Weights of a small GPT-style language model, trained from scratch on English Wikipedia: MLP 1856 SwiGLU, rotary positions.
MLP neurons of a small language model. Each row is named by its layer, matrix (gate and up: input weights; down: output weights) and neuron, and shows model dimensions 240-367. Each number is 500 + 40 x the weight over its row's rms, rounded and kept within 0 to 999. Numbers have three digits each. A neuron's up and down rows have the sign that makes its largest values positive.
Before each neuron's rows, "raises" lists the tokens whose logits its output raises most directly, leaving later layers aside.

raises: "ries", "ry", "li", "war", "ller"
L3.gate1439:478564460474452447509424498505462491554506500545508426558473456530522460485445574438531407478400514527440491510488523546466433498497529492528432438482528485537472517454510541441515448413560537480490440492572496494471538503500433436539491438488516541536497518467448425483502555486513526478489522528468530439502542426411554423561442558444571477513466486517565493540502541557450496530505
L3.up1439:494519505515499508518540531540550541483612493550468554436440508520476517494470540515507513515407506622476575531487455475479504503471574485468527477490463515549548492522523556451524527482587527496476431415447511511573493535490509441498487489484451536571514442543506493468426483501559529442471484515532516545470486491519465477543485509431498448453475517517499504448431443472550490553466
L3.down1439:541569553448579522540509465528505458546558474547483493496525489445507441460471513512456483533530417457535467519507440613440500544514506525543508449452545566487586511508509453430524488489551547495513466510499477483535462524453480506533528490469542523445605540542551562500445532471481550490556499476526469530518455459575487472491469419489549415531448512393456486520481445518493520585477

raises: " minutes", " days", " hours", " weeks", " months"
L5.gate11:458468464508522371521499472493406504449455496546521496543506449536451496470566519504471508410511514521525559527478589452465476441482457567456547528474450462512486500484533468501454478505497446530505447456478513524467526509587542535506517465563563479438449513469489477539505584441535534542454502449518486441408560445477500517502437517532500432586477548429453519471485553512489488480470
L5.up11:506496499528473486519444516480432513515552475547524575455532512545474450521501421562528512448538551500519544490387539510519466497551456513519568549407544512532520492504451494539528589426532479558572507501479452495473431502444529436443491503511443512440455445559541460503531526611491543474530500542452519447446605472589487537519531452449467474530539477519555545503481569491495528531508
L5.down11:475466504608504516499497517498396515524491516578561529456553529487506553540575495468480446458525542512514427461456487483600467597503459520512516484532503571448495520439440460434470480530533592474574501489426546502556469480479453426517442436499535515458513511521520490541480548485528516568532445562403502489519515492519477535507540461486455428554522528573415556501509492486451484516533

raises: "ire", "ines", "ure", "ana", "illa"
L5.gate1542:530500513500509543548568510551483520569514471565499486538473443437508507580535420534546451464457464503518544505528479551514520504499509458459475513415527497507530461520536459547492546467451499517460476455514556483492537521502533556495486505501562483462460441459468568519554526501500490522495495511520488485475525470427556513443397486502521570488527483432534529537566515525504549480406
L5.up1542:495531482448525492456544474521487513470518578560465486463493492491434508503487510483488521477458543498473516549546423516474471564555522512535437532469492504537611459525506590452471516505456532484493514409530451534466533496406589493492492494499575461543466515443594503526528523450590538479454533496506496432505448531549457503500482541469519490429530568528410519499521531484548486452503
L5.down1542:498467580491522477515551469520444546495512568567466487534463526454490474506418509482480494468461420449464488575519558481459537500516497509539486533502494549477516501515483555517479497568512521496477491441579491542431525576475495592544506421545537568555477494449461502520564507521456513456502499483533566496509458459451490604499574498497527490444490502528477540479475508504508471505516

raises: "s", ":", " of", " into", " from"
L5.gate190:454467536452437431562495521524473568486484587516488479501535491468595473511502490501491453481521516503484497493476527483486502512474548590442510484475467458582456494502502561567482562494551499512554507492505478516475513496426494491564418530525508537484488443498499450536476535503552529505426489543512542489411499453467590466556467532548562512540517498473565510395575501510532570509493
L5.up190:466545526534539470533470492582444517492433545554412488505543464461534486444524500497521473465539459443583485469454516482550528449420529567520519503430456519500498520534522480608517541500504442603564521454462569475497460519471564555537561479535492435499490497449466475493488515510545503501422492592529531598498558513535538444483472481536483503501508470436514535470494502499572547495480
L5.down190:496579492506474512520456450562503504471537494509534557442568517511484444401544484478476492537457452522508564498561507544553379452502450486543469505480495486438515451463479467459559474566479518538519468427444569501495482498496555562469506505463476453503518507517498488470485494529533484471526498507437484571570531556526383509529451504477466470506504507535418480556465476455554469523510

raises: "ous", "ural", "tory", "able", "ments"
L3.gate751:522502513481434466509464459477424433546514561527474519477537561512547512539529486513524550426495414469490536502445474461458532545458455463533561511480499516482523504471447537450521472490556539399410497498488463513451487481461486514463504443471442519476496515502433501476511469429508615564553479490487448514473433542537562451542528498462563445502514494455574479490488504499556501478473
L3.up751:489598566484560589514468560566576493493520425567525526442527499559502494485599445419514532516566530471489513540576425548523471484449471537504489429527514496503546480516539519503530520446494463472584532497423503434467540551569446521462464577444489506498514507521500518541506555548486529542489460405504467484436496536554535536479520454496505566473539516491523470462517477541500518590561
L3.down751:525556493517492583515534459486588466531515524488450498471514472525494489521488511515491544506480524512562586442450486518446491478424489427487442521516547496489573578604523522459523476528531453497546525459404475441550455496488446560474528472457505494480542436494559539535493513476447567555550631493485492455525528477508457438469431443507528526592489497522541554555453501484511417494506

raises: "ole", "uf", "ila", "aw", "its"
L5.gate1719:523526460515504538572468426468430519509495407510439584523510450474528502560465385523497520482528445497451512519470554464470537480541471492494433545420454467562441453406530438539503520530460486518510513530442437541546512511490524563515409591551501543487496570531528515474519540519417546524453494484503506404509450488445490509506567498509462468551466572544580523521513444575544509438484
L5.up1719:541463453518532488561487598489528471550481453449490456609516535431498449537474542493459415504455467500577557495481472524495510525511525496547515445466542432517476521497488508479425474539515528507491550493435478516541426541515497429520503507546484498524560487477486523536523477530589540519528553489487521487496532517416487560558465514498459543545474561574418492477573486519523512590456
L5.down1719:492493508493582527472518560518412540536519550551476597515483517418465444491530490575481476435514422442478501516540530556468526486536418556532500497507476527545504500526530625409448479485480571592470543453549481559540521488552547501460496519516522542521560526474466489465533522460533555490470502453410447503514478396500557548482504488531557519531568474525444486552472459540535485470464

raises: "rib", "dan", "rel", "ning", "ri"
L5.gate1808:491577501520504504491511502407489455494444504478503496516503499551502481428453504495493438553509487541501515519534485454489521430488560549530449488478480527491533523512442532495493501503532443528479520525502471528379511482466507499528478563518469473483428535543470482502572523447449494490489576515555501512512475525542576519482540453539488515521511583500513478418488612540452430487471
L5.up1808:440512433443512528558492418459497463578421534517528551482514546579513530564474514520607548486512503485509479543476474528426511471450487517540521488463489539526533539479553503522487478490625481502517521492536391467425442504546429503501473504451469541503533514422472570457482444528527498467520518473490494455439537522525492557548540396578454534517480537538578500507520515539514496519471
L5.down1808:522515450474471544518527477507535438524487567464494477545527470539515476490471481443548488540501494577504525493476455526461488518448479466459486518540541471565513514532547477459506463475497484552552490500512510473521498515468570540439508509498492550520551515445459535496477534479581480493527531504506496551568505489481535485459468467569544551471548468528454520514564579535482522574426

raises: "ding", "hall", "x", "go", "hal"
L3.gate990:540462447578432506550513515468489459539517508566484550525541514473451471513532463423522468558497455537524485484529517531490574448547538480455520441488547496563539558497525426528446403500594444525516451455489484471503550559574502505441489557469488445453496467505432457512455494415519512480456530523527484461506443464518542474495516429510563530500483538477467485491471407532525484470534
L3.up990:517528550577510506457520451572464564553561521541550560525483443529458545431566582504516524490534481426501564531525563501434532428541556545463492461481491543482494538501462463513576502461521543488490511500477512462478487463474501520495560464457473501537475459470497468490540545567502539519563544535597559537484501478476594402426489513462475559543519538478511431478502493527517520458464
L3.down990:552479467542476474534501455461547518467505493482595495504462513468470485534525548482498486533488551456459491492520517490528525496404454528470488497531566504511546568558461469452553514496490490501498388526523479477496506514516628497503511572545519598439508410466519504450429553409442506511537551455461550494436473478489528501494484498500478491538552409480449559509433424496491491501368